python train.py --activation="swiglu" --rope_fraction=1.0 --init="orth" --init_std_qkv=0.0215 --init_std_o=0.0 --grad_clip=1.0 --warmup_steps=200 --decay_fraction=1.0 --doc_mask=false --dataset="wikipedia_en"
MLP neurons of a small language model. Each row is named by its layer, matrix (gate and up: input weights) and neuron, and shows model dimensions 416-543. Each number is 128 + 24 x the weight over its row's rms, rounded and kept within 0 to 255. Numbers have three digits each. A neuron's up and down rows have the sign that makes its largest values positive.
After each neuron's rows, "fires in" lists the words (lower case) most often at its 100 highest values on Wikipedia text that the model never trained on. A number after a token or word is its count.

L5.gate2218:149097113117180168126134106135132115114177152117103163131089162129099122100124130153138100110177150135140114109151134143132108109127128114099157119116105118146135131124193101129162136126133146104097146143107164143128132139153111149123129090154143152109153122160132133159144137165111155174134168099109105141138151123131117133121116157189119127091130183099116132128170144113103124100117
L5.up2218:128153157124145090111127213142110120137120144127133105153166087160142105174075142115084075155115127147111104127135171118161139134125107126105120114157154089170155176117115106137190136123127126155137094123131155163107138150158119121119125144152107159128174147136166104139142127138134078114132125119146136137106137156121118131106115140120183139156109172126128125131103152145123157131167
fires in: "was" 42, "is" 36, "s" 4

L5.gate875:114132105149190152184100106140156121143133147129095116109156134126122060155067109128159101132147156095117109157138096071138136130128103114131121107156148117145093142116121159090134111131141143111139093171139117125147127098085093131098130111145116101126130153123131135139133175128126110126187131123214078104140106105122149130117153111127110148117117200106146116098121108137132095129109
L5.up875:147146164157154112086133114145125131117080158119093150135144120085110113149137097075126092105116120133115088102090124118104142135146144120131143121132102074141114140142159116161113115084100138155149139167124153133120153137155155172125135134149167077151148161108150117169124107114177162132129079121100125082113158128144130157084169121123129128120157097121124141130129125122131133110139
fires in: "0" 50, "1" 8, "2" 6, "6" 5, "1ª" 5

L5.gate1275:126117099154109176087154152182110170124128129111041135138123129151146152112097088086143165144091123126072094157123148107094171163100075175159083101134111161089111145155119130135119118106162121108147134131136147117115139121116152135078143150120137153135128127117112142119142168155147133146145087096150128139089141100138187107155129164104137165113118099136148101123172115142122162133143
L5.up1275:144127129105133103109093153164068167143121124130069118132148102114136151108133067127135133182118181113105120144155146119108156124085138120152106138111124128125138140129125088149122148103160115126110116111115125112120104157137120133098126097123170126156162116143137167117110163139116150148157110121102163134108157158139147120122113095104130159142199112179128142165095102114145142157093
fires in: "to" 55, "of" 11, "s" 7

L5.gate1806:144103114156133175137115143107138120171123101123145104100122147129163132147144146078135139136075108126131129168149141135144112093135129167157127123115155122136115146132124134142132094104131197121118107118103147176140135138173116143099124127142120109114098140123152116132102145139114098127133108150112170121141101144123164091148133129092163094110173123086141117118108159118142131106102
L5.up1806:162138138122131175142102110109174131145148131109152130130193112173153130109106180079143176123128137139101155156163122149130133064162136137141092095089134116126170111109124163129117091130123111135148140155102140166133122149160128108113086126139078089120119130082123116110135109129112134175177099160120109099147142160142131092149112160090122112053114148112105124138142133150114115084142
fires in: "of" 90, "among" 8

L5.gate2778:184154142115102106102135119108132076125108116161152079126150119114139172104163103113121123128166148106132109059160133157167140121132126092104139145128131104123150123135149150135101171178137131140127140141139121117107149118108133127101131115135121078124145177114123158140099164149098115119137132141145115134131123128147116147139100074152123165101109080112113155149135096107099120107105
L5.up2778:121085142123165143146159142160191116125097121123119097105114141149108112121104096157119119134154122155145131139129090116103124141108103135123110143109142088114128098116115149129118135122099106129129161152147088093168108112081110137118133109080152156126104117114146088122144146180115134140133156120150130138142114170156111141113106112118160144166094134109082165130092097138132126132141
fires in: "in" 47, "on" 9, "especially" 5, "december" 5, "number" 4, "january" 4

L5.gate1798:121138153095143110159080161118126130103159143122095159158123138136108190145140122172161106118170154129153103167139145159127144123118140116063122125106095113107133180167164149116150132150142132130153137090103117154098169156146034171144151147134145153132124106142108128112129139121135162145139170121100122131141144071124125150109148155154111123122117140117115115099129071117145147141154
L5.up1798:163132129107158116129169120122167115108147116113105113127131157111102120141116075095113098149105114103151147148127133168153103132100090149116115114096125088064107146115145160082131136125162129163118080130102122125102147121139105109132154154133133137153113145167130127101134163125109150104173126118177096148176143079149077166091135096129167133125105162150089139126118120146140093150159
fires in: "of" 19, "for" 11, "who" 8, "in" 8, "that" 7, "by" 7

L5.gate1300:134138145131096137103115125171116122096145095138128137154153091123143130116136088124125167121130136138110150086125125126097143107130135126155149149181135138164118109126148102124140140108122119159152111108132142145110127130115127110129142127143151052139120093121116102122125173112102155124123121117150169114141094114107115122065133121135124117160109136117125171116134093119152137088114
L5.up1300:173118069179135146137152172098118116139104113123132131091105133135103112127138115127090113096121099157146128117149108085151128127118129132133108129189167103103185129123099158140139126119154170138113141111109110120100109152158108150125131102150119147136148168078170115150138120132100095141146141103158114133119127137103139122165129126114153141155121152132114098155154126143089128164121
fires in: "of" 30, "for" 22, "on" 13, "in" 12, "as" 7

L5.gate2866:170091108166137143145090102151125123124151102082102085115179162136103129113155121147108134132143079132150107161131081135123129146142133121131136125129097114112113090166176135137162127077112147090149169123096140127095110132108127151130104120139173115125118122124132134102172120096132141120114134114110126148124130153075120150132105165112113103086155135127156086179130125117153141140130
L5.up2866:137104172100133100167143102080175125128122121137091161093118114135159076129117107112137192108119124088122107127133125132099105091105110104126087100154113107104102124143084158151109167135144114162132140143174137167148144135139111141101146125122114149108158159152178117092104119086105139121164098133164144130134154152124136109093144093113153116161102122143128133140051138098137126123139
fires in: "was" 27, "is" 18, "a" 12, "announced" 9, "as" 5, "reported" 4

L5.gate1058:129076112156149113164122160159155121125138152184099118140135115121145127089123115082143153116152132121064135116156099128158152147143115136134132144114148094107147119127076108132077174124117134162114147096146136120117116132120159149141130089140152123171137127143145116134082128140100105130119093083142116141099131112087138108130158127128119171130156092105112128099093168112134160107133
L5.up1058:108135118107144169102102155077149167137162144155083115129082111104127137074133129135091119168103143137145114149091120113124124129168146144149134132108121099130086116122118155136130103136073098144124120130135096102082142143124124110107126115106157116153140114168145141064110100143197121107137102132146125139132146121083136099094095154173102146142161154115122189134143152119142118155175
fires in: "of" 53, "by" 9, "william" 7, "to" 5, "married" 5

L5.gate512:102136131175165119114124113149110148110122098124124135129147137144156111136158116127129153116129120098102148112132167112132126119147141138146108142131089119154098137125123095149188114109106210133139145113140116090131154117136123092153129080100105091141107195104140122105128140132180152154116098162167137153156194150147130132078102131137109154147139140143145157089131134137148134143176
L5.up512:121121098122128116107111124122134110122092127135107146159146116137122122136156125101175113105113133128108080118127120071117119101180142107174120130118164162128147138109137088136085046130092134110130136115170152132141119117132126132129137118099145150089111150099129132154134095087117113118165127115118111138109119134154154118086117126115116143151110125144115138098173110130089119102181
fires in: "is" 25, "was" 13, "being" 8, "be" 7, "are" 5

L5.gate2571:119100104133132057138172141145136131102115103147115142101132115138060115081190114117113119172126056096172077106124135149144133104136155134111170151121149112138095097085146173121147101117121123128164086145098123159104166154127109155084110111110129101132175180143167142135133123103108118143097088071098149127121113101147129112103134128144130095191157121157139116161112130098142123125111
L5.up2571:122160115102166096152087115099108120120138153185097133107118104156104170124120135117137125119130166135099154109117161150114110114129104139120173094109130098137107109159174142111149166153152172150085108156146146121115114124130142095150130146130126156118104068120098189149118101173102124103177118125163135096137125160148133202134129101142106116073140112068116110071071119132130175100127
fires in: "the" 20, "his" 13, "to" 12, "sidiki" 6, "this" 6

L5.gate204:173147119143103106149097124139140178147139106150144155067139104149123125119092094112131131116125127158104152110141087125144148107170158136104090158095145094141184120131110172130098138112109149151141127094140131088146138151183143123078124140117140103156119156136172124151161136118135156107102146104134111127172109147155106076149178124129115146125153110129115153146088134130120140154152
L5.up204:155145103104141104131128194138134146108140130165156137065135140139114152133107147091148123133139152128127121131170096142148165141144186144106133144117143126127129155126139164139122138143105122143106098107142124129148120151143143163080126121149098106134095152121147132161143133099140159139130166112116116135149136107126099098154170139119081145109167145106134123120094165143113155155173
fires in: "by" 17, "through" 16, "on" 14, "with" 12, "to" 12

L5.gate2258:154127120123146089121143082124165109079130107132094165109085113119110114157137122120096119155151159141090116130126219115136153110155171167131087164112151141116174152153138150129145125114110137078121141119103118147141109159151129125130126167143122112113113124143177115139142157099120190161105121152142152131097166078131122143199135103142144120125119142114133097128095166115138117056117
L5.up2258:123122117105151104099101107131122115164141141126128121063112105123139159101087111095152153160148126116100111134112145108141066110152089101111128116159121136130123127144120134115150119126129124071142108142101104153099151127132160130146134145137091145096127107079143123125141116115100165160100088113103114141126153117150144183157113163105143122115127073119116135138129149133164152116129
fires in: "for" 78, "after" 4

L5.gate1541:117143137104106128125149108110108119105110132151127119126118121130158150129157105108092127167166165107123114156149114110166083118077159170136135160107093112131109174157117133163139139104138121139108099118106110069113148153084132127142111146153147120136101124130169072133111153134106128134124106127165119148129151115126149130145136087168125087095141124145127147139076067104117128125112
L5.up1541:110085137158146151149099111109121077119168117122112089133113137151111189133137104139136099096158169156124137145095155116101130135138164141106165161139110141110107120123134150129122163090119151131136133146122129103108127126139121135124130092148130122152109126177109093149078105131119091127127159148141112156089140137121121178155123113113118122106135121118138191144112144109087150115120
fires in: "of" 44, "for" 23, "with" 12, "by" 12

L5.gate108:124169105112083153170105110138168116126155100133138080123115157175133142132086150165169101106167139138102101122142134131137096139134135115143115154095164130127158141125123100154133111091111169108130096144117150134121108173091135117069205105114159164102117117143154149144137138119135093162133114123091098144141141097101176184166135125125169132159122126158128125138144126129132106166157
L5.up108:149129168152152161099163130142131119101125121141122139157149120150092118134195078155076137134097151097094117131137155154123105112117087158125134111131121133104118098146140115140127079115143145111139104125126189127122142110127120154134116155078092105123105098130134116168141189174132138137132087135122134077108125096140165118142068161100160084126126087115128124143116106119134130143106
fires in: "and" 48, "the" 46

L5.gate770:099121141109154095076160111121108158088099137148131147119155142160144158135131143147116063126130125141147110137108154099174120144101139132059143137118152134171120142136117163153148142124084101151125102153095115158106073117105122146112120119148162210118157154129153151175113113122132137147126098141117142094128155088138126085128210134110162138124170134136110150104077129126112116105100
L5.up770:095148072156132140076127141121102122128119129183109122075097124152108144127140103109147148125140135109139129082096165134125158135165155152126133109169134112154124146137145163133109088147097094129145172166120135163094092150089179142118118143106108130124134167090135086147112140134140144120128156098122115103137099163134109137148127173135160139104110107085134171150075122119120154133140
fires in: "of" 31, "home" 7, "from" 6, "daughter" 6, "wife" 5, "to" 5

L5.gate1313:140174127115132119144094133134157094124124101115154114150113112139143153171090127127128115121095108129134170135150126141134123121163128101149125156142150125157138124150095135080150124111103158126137134117129106102148130119149135137124125113116143148110090165097119112167161151124149155140080134118095156132143129087092113151079146144178097103118164133147131173119145086133094122142125
L5.up1313:170109135108091192165104145120142137121117150144159106170122107143126099101096134160122120084142141160124116155120149115099089142151135106164154160142129107151121120141130085170091122156137137149162125149129140076109158151125148141149117146091189123122142133132122132156131117115153176152143154155148150142086122118111161164137104107142125101127172145140131153133139136136102172122151
fires in: "of" 92

L5.gate1562:119141131120169150116155114130103150135113082171139111158138076107136131120111136113181126104114150156153138147135157121139111159113134090085132104125091142091143136122133114107128120147109082129123108141176124122115138128137134124156140092125072094171097127111156113089144143124122137100159140137135101152136110102174086128162086127138135113075128176144110135053110136140113104111126
L5.up1562:144133140123150128145120133132130120145121092154196137154150142116076179121119125121145087130133101153163124126118121119114141136099100132123110107116174116108103133133138091127171159107103110109149154134118128092109155139144125141103116115145107096132155157141167137116141144105115131154115170144094111155164135143168096152087099112135101154094132118089111155088113138147179139135138
fires in: "to" 16, "as" 10, "in" 10, "by" 9, "of" 8, "on" 8

L5.gate1987:148121121125135171115124147068138097136116125135116115128175108107089122116135104100150111098135134162166123160121095091154100088132129127157199123100143118136139163116133140160132141111165155142125154136158123131126116127143159122191134158126176160111073125146121126131124138111105122122072116140075119157141122171073114136097151138116173173128109154159104151127107140157113135149156
L5.up1987:143119105137120160143174140134190088084167123144105115146164132137138140124144176115146098131126171130150141143068152121161150126131133131130112116135162078092120147162142163139160073139150142095137145185114132134105105122145089124090138135121119142103096095090129105134130103135157111137136148077161144081111154139157105138118115131108172106092130158075137152162110179060118173165164
fires in: "by" 22, "of" 13, "them" 9, "it" 8, "him" 8, "as" 8

L5.gate82:158127120110126158128137133156155088135153147138146119125153113131119127098094173120105109155092131102104095143097117103136119131135107110079128154104133148102102109145168174131174109127090144108160120110129074133132146111121154141148148170122148111122146158093152103174120153148197130122103146136128134135128171175133122089108138131103149155143161142127100157142121125123118130119131
L5.up82:149116083116119080117072087114112117101117141112140142115125138106141138176115149099095135152150158123120148109118122095120109113160156102103155102115117113129134131149147097107117130123109167115121178111133106110168137101088142201145131128072156092134151143124096134144163138130154130093116129135141127099132154131101072127153162137118145114084080102171107159156117129108164140129109
fires in: "of" 40, "in" 27, "under" 10, "from" 7, "at" 6, "on" 4

L5.gate2574:167090136158124159143137162112220114173130089130112134181144119119127119115159118108092160143145128146152141113092102148115146120119094134178101178124161108091119164112166146093158144129147127117095170124123098134145120138085132123167128127155130132155124129158165107152126153098104048139131122114119142176116144119110111133174179180127162125110192069121141139099120132125142128132122
L5.up2574:138117169155148108121149121145152175157110125149075097087095123142136117107134125107077095139141128108111115151136126147112141108103115151159089133124142146087125110112133178119138110093147163121087153114139120130157176109132131155166149101143102115124139129130135120092153136093124062086162111147133108093102086118149101148145164177111187140165159052137106127146152129144109136131128
fires in: "was" 18, "were" 15, "also" 13, "are" 8, "as" 6

L5.gate2816:104134088113123184101107143129170153124113133132128102134136112155157112123120160130135149114116123157142134097103130121143136134129133134137111143150102091150112161097147126114149156142108147093110145146095108126129125115126111143148170096151117133126121164100139121151151153149128124110094123109133132111158165096115143103117185152106174140135075143096100131118126130138132143150148
L5.up2816:136153138152106160116133148172089122073123169135128145157146158128133123137177132132173137167122105162105140114180122137155114100126122137098144163116168142124166145136128099123115172124133119123090099151140137131086149150178121165151112141152118136113137143140139071145104170113132124167136129137092161174124120093159095137144133128133088115132135134165155155124077093131141172112120
fires in: "of" 29, "in" 7, "to" 7, "reg" 6, "de" 5, "s" 4

L5.gate1052:134113120105109175112125152133141116115149079156136127162163147144057142133080150131145146111170148131156139124154133109107093109169152143113100100149154127149116169107148121116125127108171125143133118128096162133131104119129129139143109109079136138103122104143147118137112173135134120145128113138095111132109148115105162157090116151131130146139102150110150145076157118086132116110143
L5.up1052:121137127144153088108081112109119118150095149181125095137194125135119113104085097090089149163121134116131121127169096120135158120155118104116145181142118130112144151139163103140111137096162154122139135107158142113093136171148183132187083116131123131155124116173118090169073110156080155113096143119124095137139168111132115162139121123095130080132107172187134164140148113128127109140091
fires in: "and" 64, "to" 10, "of" 9, "or" 5

L5.gate794:134098082148114119088120155187123155146114145108144141162103099125108152037140130091120151096119089122109109099110075173130144108104128183110108105137149109125099124121161126119181143118135117109130135139098127138150113097129114135132152119114117099124149108092108122154146141126164116178132158131147088120154134155124167118139133180112145097120185120116106144127106137140115138104168
L5.up794:126113097141134176132116120116111166134152156174117111128138154137178115066088134111129099138144173123140124144134110130118091119158132127108153114141145097174154148152164130137128116106145107143118152136147132127115105113139141167127128135121130102156116099170131127174145130141140114133121120138110135164122112129119132131132157134133150127156094128171099123105135086117135129130147
fires in: "that" 30, "of" 8, "whom" 7, "to" 6, "most" 6, "this" 5

L5.gate1606:124101120124132144156145132143075142090164119094151138155078102124132150113150106149137144140095091174129131144146114096140118127138117103120152127103159144149124090168147100144143126132098104154061159086121123148161097126175106109110141138111119143131164159089150111102161132077115128113109138172134139093158102105104146146175109144106142124155160146121130133139119144097179151121129
L5.up1606:154150115127144137130112145084110126159150124130127175171120095123140109129102119119145159146130145166106132156149122114163078113133142152105132125096151164087129112147143132162146126122087108122106106118156110163149109165167096141126147135132137139142123139107108116157181076129099174127123131142169101081119146127120092114145123154136116108158124140121132189147135153137191131112141
fires in: "until" 19, "of" 15, "before" 15, "after" 10, "early" 7, "as" 6

L5.gate1723:166084135114095124170118102144122132131136094080170124100108127091145132167125125136098107093141153111111067131103146090151135144148127121131142136075136116140100114138084133153229139144097106172175166114172145106095135126096096139083166136119152155141115151130090126106114115133126153133145096110143140136143130116146155119139153166123164124120201116161146146137092131108081133144108
L5.up1723:133124159177127163110151153137168162135122133158151138144133148144163100125156132105102168148147135133104141132118114105165133154058119135132108139130121111125126114116137091104112109120106160080123120164105148118105137139102122117133119141140107143126102074112148155112082150130171151153143144113125134138105132099150176130117144124086097088130140117139088146110163150147098109152121
fires in: "a" 26, "an" 14, "all" 9, "new" 6, "deep" 4

L5.gate1498:132173142168081129145146168140147136118140118118123118136131137087147136133116177110113153127128112163174121118162135102124102103161105135158102093100146152121089100136131157115103165154168177110154101117126082101134133137193128154168060126167113063169164079139112154116111119131105109127111117136115117093119126149138124138132158152127087103138123140153097091141163109129113121150122
L5.up1498:168105150103102113123168156119111137128107104124137131132125121104135165110125110102134082136153105112116123122149102089116117128112108106154081109113115159106098112136142158173083118113119134155142142122081157137118133157140127172179108090099103152079127138091093133097140112113130133167138135128143123132118117117124131127110196121097117119112152114121130109178146091143116113163155
fires in: "of" 54, "on" 6

L5.gate2392:132139138150178092137137118127118113109153134147092132151125121134050175115093165122136153105083124174104103087118102141060136108103140089138127105085162164151137133115121089129120119185160107133120141126085122181140098116158120140150099091143123172150124155138139063133122135142101135170112128171145117120158117113135088146162162134108138143100093135083110161146117143120100151090149
L5.up2392:118135116077121123149068092129132157167117144127086115130156136122169082116157115120100131112144124144127156116139107145133080107161137109134110157187108107121108178115131066093104085124153156137140100125158129110169102085149153136133167148141110155119118140157138133133127112144119099098159168185134108102136060107139109118132125112142106096146124113154104135145133120143137106109110
fires in: "was" 22, "been" 14, "be" 12, "signed" 7, "is" 6, "later" 5

L5.gate14:169076082109147107143117112142166115147158119121109096158115100139136128140124168125107114181150107097151161137111143148114133121113138106119106113150139128109153131140155105131133132138073117140101141143125125119135154156132121151115101138137137145085093133105131119146149128117105125179120121125108138107122155152119108114150143105144147145143101109091166141136138146116161140145124
L5.up14:156192105135126134117136145093123151165151150119127091136112117102130102179100143138132147145138123150086129174148137130132116144134126124144127141130114150160135159132174094101101158144083132146122142116137163101104117100120111084086102145093130096139143146116167128128131112107134153173141163149129116119153112146106121161083079128124132093142129128067166149098112141127167110110153
fires in: "of" 50

L5.gate232:156125120145150179137160165184148084143105107106092163172195107135114133130113145128120118106153140149124148080127125137133143146159166097144155139137135145128137143142133102102132170106106140089146143136133117151066126178133171123128143126127130167125110184142152107106099155127143126144143093137114131152176131117173139135130110150181191102131111196137139180119138110162103146119104
L5.up232:129144127104174131126086128130139142099130127128129109131134114093175097145112113123099141135148106081123125117127148084130131128135169094150111105131133107136136139128132135131116183135121142123125108162139098090131147098169103076085114143114161117092120118186122115152088149100126179110124160180094100118127179126108107152113123084107132102136127114087075124111119148127141143140147
fires in: "on" 38, "to" 17, "in" 10, "of" 9, "under" 8, "by" 5

L5.gate2209:166107115144151141119128112083171109118137169108129120130115137136144093125121115148143115111102104122110121129095160090136134117156140159113081134158103138099106111127125123118129117107144142119155168177134120127118167112141146147118106127130074136105122143105187134101109162099153156130130093107098093107159130128122126127121128134107110134109122105113152100124117153116142153123121
L5.up2209:144112123127070144093139128133133132173126110112127160103127105141127049167096100167151079142114098169107110156107105114083076112112093134137161162189113128088119124124108099128121136105149117115141122100184161134164141077134124132138130097127095111135128115095126116149128139123112107140118124098136115149150159150144152142085150123152100151137143100133136113131110133098126147116115
fires in: "is" 17, "was" 12, "can" 11, "be" 8, "has" 7, "one" 6

L5.gate2:171112134111107145104135172114175150143041128098138118173142098140099105147081143068105084144130108128128139158200138091156192142151157151135096131142131144094111152121163075141096142169123130096142088115126133127119111147102129157123137122113132100144130131078108112128123131126141139160108101083136111099152178143108139151122142128139135119084130076106128139083147103150120121116141
L5.up2:137089081161138149140105128125141166145103134136121128087117106144138115138114151088127161145124088139116114173151145172172128160131151171168097168108156138087114170115137125146103124190101129130168155161147141148105105133141146129109125130154124117122124144048152083140101112104144103163109123116120120123137165109122118113160139130118124169080135098108125146112111119094111134160129
fires in: "of" 55, "the" 24, "are" 7, "were" 6

L5.gate631:146141132142127161120126112098121173148153162166106125121080131106149169114085162169139105087121083147148138096075145151145146177125105138120118108139192117136132150103106163128131120166144139134143096145128127160125156114122127127116148105126126127135140174145153090192126175123129098115125095134156119181142140159106122124131163118162102154123160185127147130153098166117169108127151
L5.up631:136127087110152127109137148151157150104114134123111120138143177164106117192144101108168128136179128123098159153168069156112154146144108113131149108157141147126132142126135113146115152168107162142121096133131135125106120238150130170159104117085110160146143118088121137114125139165133122110148164121127148117124169136111125142101116071096123147078153093114137140136153089118110128147130
fires in: "with" 20, "to" 16, "as" 7, "received" 6, "by" 6, "receive" 5

L5.gate8:164134118125136109173095144149156144116124080130132159111137168160119126118103141091128134116153085129115142106110132142135142159135123110138147113116127103170082141145140149129148106148103111091157166131108120149121147102091108119130146124080090139155137119084137139164142115156127177096132122109128150127084145122150158150101162117128147100122163143104122143110168144145086167145141
L5.up8:114165105166108160133138148184136161107094079146145160154143107103125122074154114112142099107195115118152124185091130147106097119142131123144087173137103124104125177145127161101167145123123130110184148122101123136110124144154137122120142144105166122166161093100128125145143100107146120105154148111164158145149123130158142106151127158143119110144087132130167123139103120144119131143116
fires in: "this" 53, "such" 12, "that" 12, "these" 8, "the" 6, "those" 5

L5.gate47:140133112152158137097119144147126145129136110145114090151113213139168134128145087154135115100136119146121141123121148136115124129138121143163126119076132105144133114149159133151126160134118132139116094143128123168071086140162100154112122128104142152123103125130162106142140137113124085164103120114096153141140128135152117182173173120140135123100122152155122142150133105078124110124161
L5.up47:163111107156147066152161125154161127078129135121122152126122183149100112105157129089164112113103136148117117147146148172116135159127142155109121149085146122101104137136156157186121124136158136125099131131130107111142136100125113081100124130149101140103101150106109136149126108181159138128094123100108167164109109125150195115094112094125151142120176154119128132150138136154116085069139
fires in: "in" 26, "by" 15, "to" 9, "of" 8, "during" 7, "later" 5

L5.gate412:126153139121142132130137120089069153085120101148145177166110118159143137090152152136154096147166130131131133153140124129142089095125178170102117192082154142101113113129162123111125112145145107125142113096107122160130134147112115144117167114116142114128129141105080149146170143154080127144113117154117151120156134154100156087119125123089191092098128147118109125104112097149135156150139
L5.up412:103129182096133175100091144127147119100146113153148124131116132112133104130134098129145113161125117143096119090132064173148111162129098122092085121137101135102104120141120088117131139121190077127116112106147110093119135151120113089155087105140082172118119143126102145157155172152077141123098086095116094114143160107135125125123119072122090117110092098153123125159099116106138136145086
fires in: "two" 23, "that" 12, "three" 11, "four" 8, "in" 7

L5.gate747:152114129121091116124182180141112096122146146137114093145155121114161153115159152114117092200110114131141168100101118110128137127119073159096095123151160126139169129127116155139132081161112162179151145136092067135131112112136096148108100146131140109089139140116127151095132100124119132159132124125142164157122129128147127117100138149128128110128142144113101173148102128160104172132084
L5.up747:134192107103111133136140134101116123103111109114112125076146166114125164127112133151137085150136109131094096109156120105147088113151131150117106128086150106168137163100164140147123106109145112141087139104111066146136131140148122118146125123087115124155137124080124136105151145106099162147155105102157116086146129095142171122129144124139173125158146107117099156106085104161166146121120
fires in: "under" 11, "of" 11, "over" 10, "from" 10, "to" 7, "into" 6

L5.gate955:124126120119140138171125111152108138106141116118096162129119063162122132099133116115120145132161118167126141121108105117126150150093128120111116126088153115099195061156129134117134077145125110185157126118150158095116139137096129107091171112128165129130128093087097140149138109124140098121128162165136165129126129112211120087116156169159163122133130134111164160164161138129117170128156
L5.up955:166123141118133139178092179130105100108116151137146127132160158149127152142151142112129125103136127152074118146084123116116144157143140122150149162119169119126135113107164123120135124107121103119183131110128137149154118111124155146115139113127116119144104111125073110121092129114114146154143121104171168120099096090146113123158150139158124115154133142112091150133158114153133157146139
fires in: "a" 45, "its" 15, "all" 6, "s" 6, "an" 5, "both" 4

L5.gate1337:097131134122139099112106122152095134103084127115133123147122099120146122084110124114134107136133163089140116133088145107087145093106143116118108118128109177105124140112145098160116146111099098156159178125131144108119065124124108134091077145159135135108113086122149149137138121152141068191093121135131180140146123110105128146109143133112127125107143139144144149098128116145133185110135
L5.up1337:089105050177154129142111134119101132114097128138118109098152105123115109122117125095112128170127091103170106118099148117117093097186139121101126218070153100098148125129129147138115137110140127121093165152154115086140126088148134133128102138129102150139095108159101120148146138139145120135161105133171122118157101149105110144189122122179158136134117115118154146146092167157117132118134
fires in: "of" 33, "the" 16, "that" 11, "from" 10, "by" 7, "on" 6

L5.gate934:148139128117117176199137135124141126127108121161088107113125090152122125120118119135151140181105143081111114092156108122130149157110103126153139132146118104180117117148115116129151152114155150094121103159135140127174092113102099171112102161127150139118126162143109156142135168179120071115105159088138141084139164138137150113157134173169106131168152110127133136105120118125111117145110
L5.up934:089076131121110171107092143128136113135126127115112129130111129116137129133152096105148136157154142129116156113117134154130098105147109144135104086095146118124113127149103176134131111092086145161136160130152183110118114115139111132098104113124098112160096135118110116112120109154160137177090140159146110120130145126119112143106110070152150110145142149185104151127107139166150207100136
fires in: "3" 17, "1" 8, "2" 7, "w" 7, "10" 6, "7" 6

L5.gate2738:127112123127114125101101112155123153073123136115158099148147129171153083145111127162147115141125089106122089123134102140123128085146148125164110143142116174114138126068121146156122108094074142140158161128132121138125141082166180096169139110134095129092126150116159149112130099140109168130122086147164131192138170151077147193139170135140077091126133138135104138102104094090146128118132
L5.up2738:149110147141115154112097116064161113116119150063128111112147110125126112145067103160143155147132117112120108153074091141092115096117117133159088171132134136099145111121122104109095094116111121159138145152120129105126139098104146125145089086122121139103154162199125128125163133128136133132117085164130167125132106153129160192136123128087130130125138106136120140129121150138104114176136
fires in: "a" 41, "is" 21, "an" 18, "was" 11

L5.gate2480:129138147094126105168126128078134191192137131114072124142139105137114155135126149111108115096126159145140128112130121119138088098127103133157145121148127135151090117096124104090134133136171149137124161128113113129145163115104116130115128117111095086132146134147121096131110115128134131169133138143140101121118132136119189099169101156102153161135108158110112128124092107159115106152097
L5.up2480:118095189112136144127122155109149125167142147102086147122156137108120134127155149072130118121128109111131085146096162081140072102122150129154123140118133100135079150104092094105164093096100129118121149117080142113135141094117125138140146083124131140155145138135164110122111135105126123150167121107149089101143128133099150127144097153096124148113090171154132106141096120118091123155078
fires in: "was" 25, "as" 20, "be" 17, "been" 17, "time" 4

L5.gate1036:161123114124126114087134171088147124114175067131129125138089119120105146099173118124128119131110126128144119119077129147087116115124110072088121129115131123109163152141091172137124126127074111154095117133124125088141152139135126138096130153101099142145111129120126127119143126139131092131128117092118139122098140153105129151170132128159136115109153123118097148112117113122134150162152
L5.up1036:124165161113095101122098132089096163115182119148140113138133126171093153144116112126119105107127139139090115171131103142110145119151119134073103116192118166133142074138146143118150169135117131118140137108199142095131132111105126151134119163122097127154103127076104142139136114146130095137148171119103133142137171139108102121120121099121137108072096166110106122133141135110115132114125
fires in: "of" 19, "including" 11, "with" 10, "included" 8, "featured" 5

L5.gate1600:108124129120108082135169136152100117100104129143110104119118114145138141085139097136117144156170107110126144103133151089189141170125150127139129124105135117107114122149151103123141101117099113148122085160112140130135126152140122136133179119116160077077127168159138142157150130150071152130175122115119132135132169135142122137129084120140142165135170107172109102096152121125114114096124
L5.up1600:122147115156132099123131124114106127112105148124117125114129153101144111132108123100113089149156145120102135162123143107191101126172119163111168154104149119133155087129146107130126140130126112094116123118151146130154106152123166124159133124077141086117116151144149109144105105143148120143129131110111090127110155132151167121139153155140171118105100113097110105086134145089131105178141
fires in: "for" 46, "end" 12, "the" 6

L5.gate2605:161155140177186076102110131157134117101132122158098149168130086194126107110144173135171138105131113189108105087182153136087111111168126147138160129122113112120163109152135105151137125134124152094090169175092153103081127124149126140122180163106141174118116118072168135122120111151125157178112115164151140148134160105130116125125152105173157134123097124145108124087086146117131127129144
L5.up2605:137153157131114121157118134117122152142148126130103106076138152117134097154157138159106143105117112166150080133149146082101115147124129149119150123182139168141169157160157154130122123093133120127133159134106110118201107112123103138128149153127134128116098111148133131180121147125145129130120140119137128138144151123107156148132145134132144165093122105122122156070083149129112122169159
fires in: "at" 19, "of" 18, "as" 8, "in" 7, "final" 6, "won" 6